Part of a small language model's weights: width 160, MLP 768 ReLU.
MLP neurons of a small language model. Each row is named by its layer, matrix (up: input weights; down: output weights) and neuron, and shows model dimensions 0-127. Each number is 128 + 24 x the weight over its row's rms, rounded and kept within 0 to 255. Numbers have three digits each.
After each neuron's rows, "fires before" lists the tokens most often just after its 100 highest values on Wikipedia text that the model never trained on. A number after a token or word is its count.

L2.up223:110135116090105080141097117109099162129119095123134109156085103135146079108165118143086115151118105134153119153178132143132149103124150145112140133123137144135170095143111099099122090135139132122113127091111115098137084137102162123132109116120110180119106120144130143133139117161169150143106141093109120144126148120119098120163110114095096155059168107079123129123140140137137145174115
L2.down223:170130159134128110088107133179159098105102106121180132120095134142116114164113112120088126133097134136152158069127189146135163134148144110120129064130115123118084104146119108114100110132095124111167125141106135140154145125129077121172162142082150126141139089169155138138124127173136136130105151089141145136154135129080131109096108126102141118146137117115136167101158138153119102128114
fires before: "% " 15, "V" 14, "to " 10, "Can" 8, " " 7

L11.up481:155128115153140109099136121147094098133147135104126128104149114132133107113150081133133125123167109056116118147134102112104134139096111137135117103144158095120150135144136114115123101104152122129135084109106126099145140154099122144132079112133171117109127092114093152149134145165092107136125090107143119130100132095103108182135104157142138080135110161114116138122181113198112093124134
L11.down481:137160144164154134156157050139102117116123140124094153085098106161088160152179132132084111118124115078150146126108137164138175121070090165154138094143156156129122130127134175089113122105122144160086141124138126122125147122128149104126131127095101150134118090121105135121124147085134108087124117187146139120091126110122099133133161115119144099138133146131133132114105088134116117156097
fires before: "e " 19, "t " 8, "ate " 8, "n " 8, "ve " 6, "p " 4

L7.up372:113141161125109134164148140149101157141154094116123148143098127126108145117162112103123125123173187123127133150114108101137096139140156133139179122145151096150147115155108115183141165140105110154104116117128133150090176098145139152087144157096161126113135115136111136118113085128115117131106127098132097103140105092120126140179092078118127097085148132158115152160124119128068132121100
L7.down372:130124132142141140128131100146140132139118120135137147125090150109135135169161120145152109124124125124135097153104091161149129148103070147108153140112124125143154081111132147131098158117101121111121092133147127128110129119151099143106154112125126146112175135088117120096109138099115138107168154102134081114117095104120134121169130138126159130109157109126163147154113174080119084138157
fires before: "200" 17, "201" 16, "199" 14, "202" 9, "198" 5, "194" 5

L6.up756:117163141161166151098162118144123155150149120143151151137093133142132118125104119115101112115157106097116141176134107123134135111147168143105162110139137139086108110104086137095166108077131096102156125167133077146091143125125116107133113153115138129110143089129114122139141137181157146143126118137139168169100109120156120135090127110135171164080136159097151144130096125137153149138127
L6.down756:141161158113114138102113123126140161084124156169182147152123146147126149122140147101141132132127132136133109134169156138139083092174134090068153158128142097149103088108142145141142150124091119123111159145116113124098129148140123094121142121162146145163142103114122161087120132164125147097105091145151127129108110097099084133139136121079146175149102128126114109135138148127151133076152
fires before: "ot" 14, "y " 13, "-" 8, "ys" 6, "way " 6, "er " 4

L2.up636:078111092096151132100151124136104125137082158121123125115107088154106116107091115135123128147106100143063137162109142122197100116119112161128103148093109100170117149130159138127124121143148137133086145091126099150127122130166133116141076145120136109098123120173075129100154120120125147135142115130132103117107119133157114101141103157089133128159106121123127167159139089126107190144160
L2.down636:110115077104124170127157123130111108119094144103089178105137118144100154144111096104120093138120105159125135152131114142146132141167130129096120128089087107139077095099117113124098180164128160116062118097099102080125097160143133138096099137113151102132110108138127120133172137142130164123166129130134113105141124103126161094160110120091134132183108113113100164128121090098107180145118
fires before: "tw" 17, "l" 13, "ation" 9, "ess" 7, "fer" 5

L6.up61:097131144107104092101103134143136105147093162133125123121112117111150119089167156143112107145110113108148092172140116124059145103100153146128101137116122170150127152093115163097112146128118111151138120187143091127151136159138125156125108177125129130128135110117084165140139147162133130151142135155129128136103129101124117079118111120127169130089156153108181107103109117127083143132116
L6.down61:103137116116104122110119160102139101133138145141165129126101137130149128105119100139156135129144091159143084116178136084144136127110123127125087143113086146120117166142130114095129124176162113129112098164141106132112118114137132112154133160123143143084141141112077126103132209102157092092091123162169121128143139121129123142146121132131104121125125147096138152112091132115072157126102
fires before: "ot" 19, "ys" 12, "o" 6, "en" 5, "il" 4, "y " 4

L2.up248:161118125149149140122117145132134118126142146145162146166112131141109116124115102141090138148127125124139109125126084109093117144180113117108161095110149162110137150131119133132129148145117078113144135120120123099163163130116193145132108086134111152095120100139086143055148110175152158143169113144137173122116113105134143144130086110171095130140093150103195122117149181115128110088094
L2.down248:149149113100119113127161178154169099139175135136129122175132110103118146149124095134102131133178138131143112117131118136153136154249112084132131128089141134090124124101119127127126130137157113141203110134141113131152150112137161121168109085121125124096146127111122156073124151121157121138116119142156123124131120075117135130103118126147100140155138161138161116111154141142111124122102
fires before: "ted " 22, "te " 12, "t " 11, "tion " 10, "t" 10, "tor " 8

L4.up62:089131121114132120115111124113130179121114151110148071136110153121119142164120117096155117105161111115111136122136129139087154103122137168123117143169098132120114082132150133171133188150104138144085112081126141099131128080112160139116125098108117153158151155090095159098127132134175118135154140134145115132136164109101111104122102143133141085193143159121136142168081143099111121108145
L4.down62:100092127116122100156150146152098115093116111136112112156151125105129176085125120134130124134092135106134083182109131153079115133071098080090131121090127111162139132095102080111145133119147113139126144123128190168134164163151114165122158134147133121114145097099090092139105136133157151150097118122135098148127150136118146126140102108153158132098131116132112142092172134119122137122099
fires before: "- " 35, "201" 8, "ec" 4, "199" 4, "ourn" 4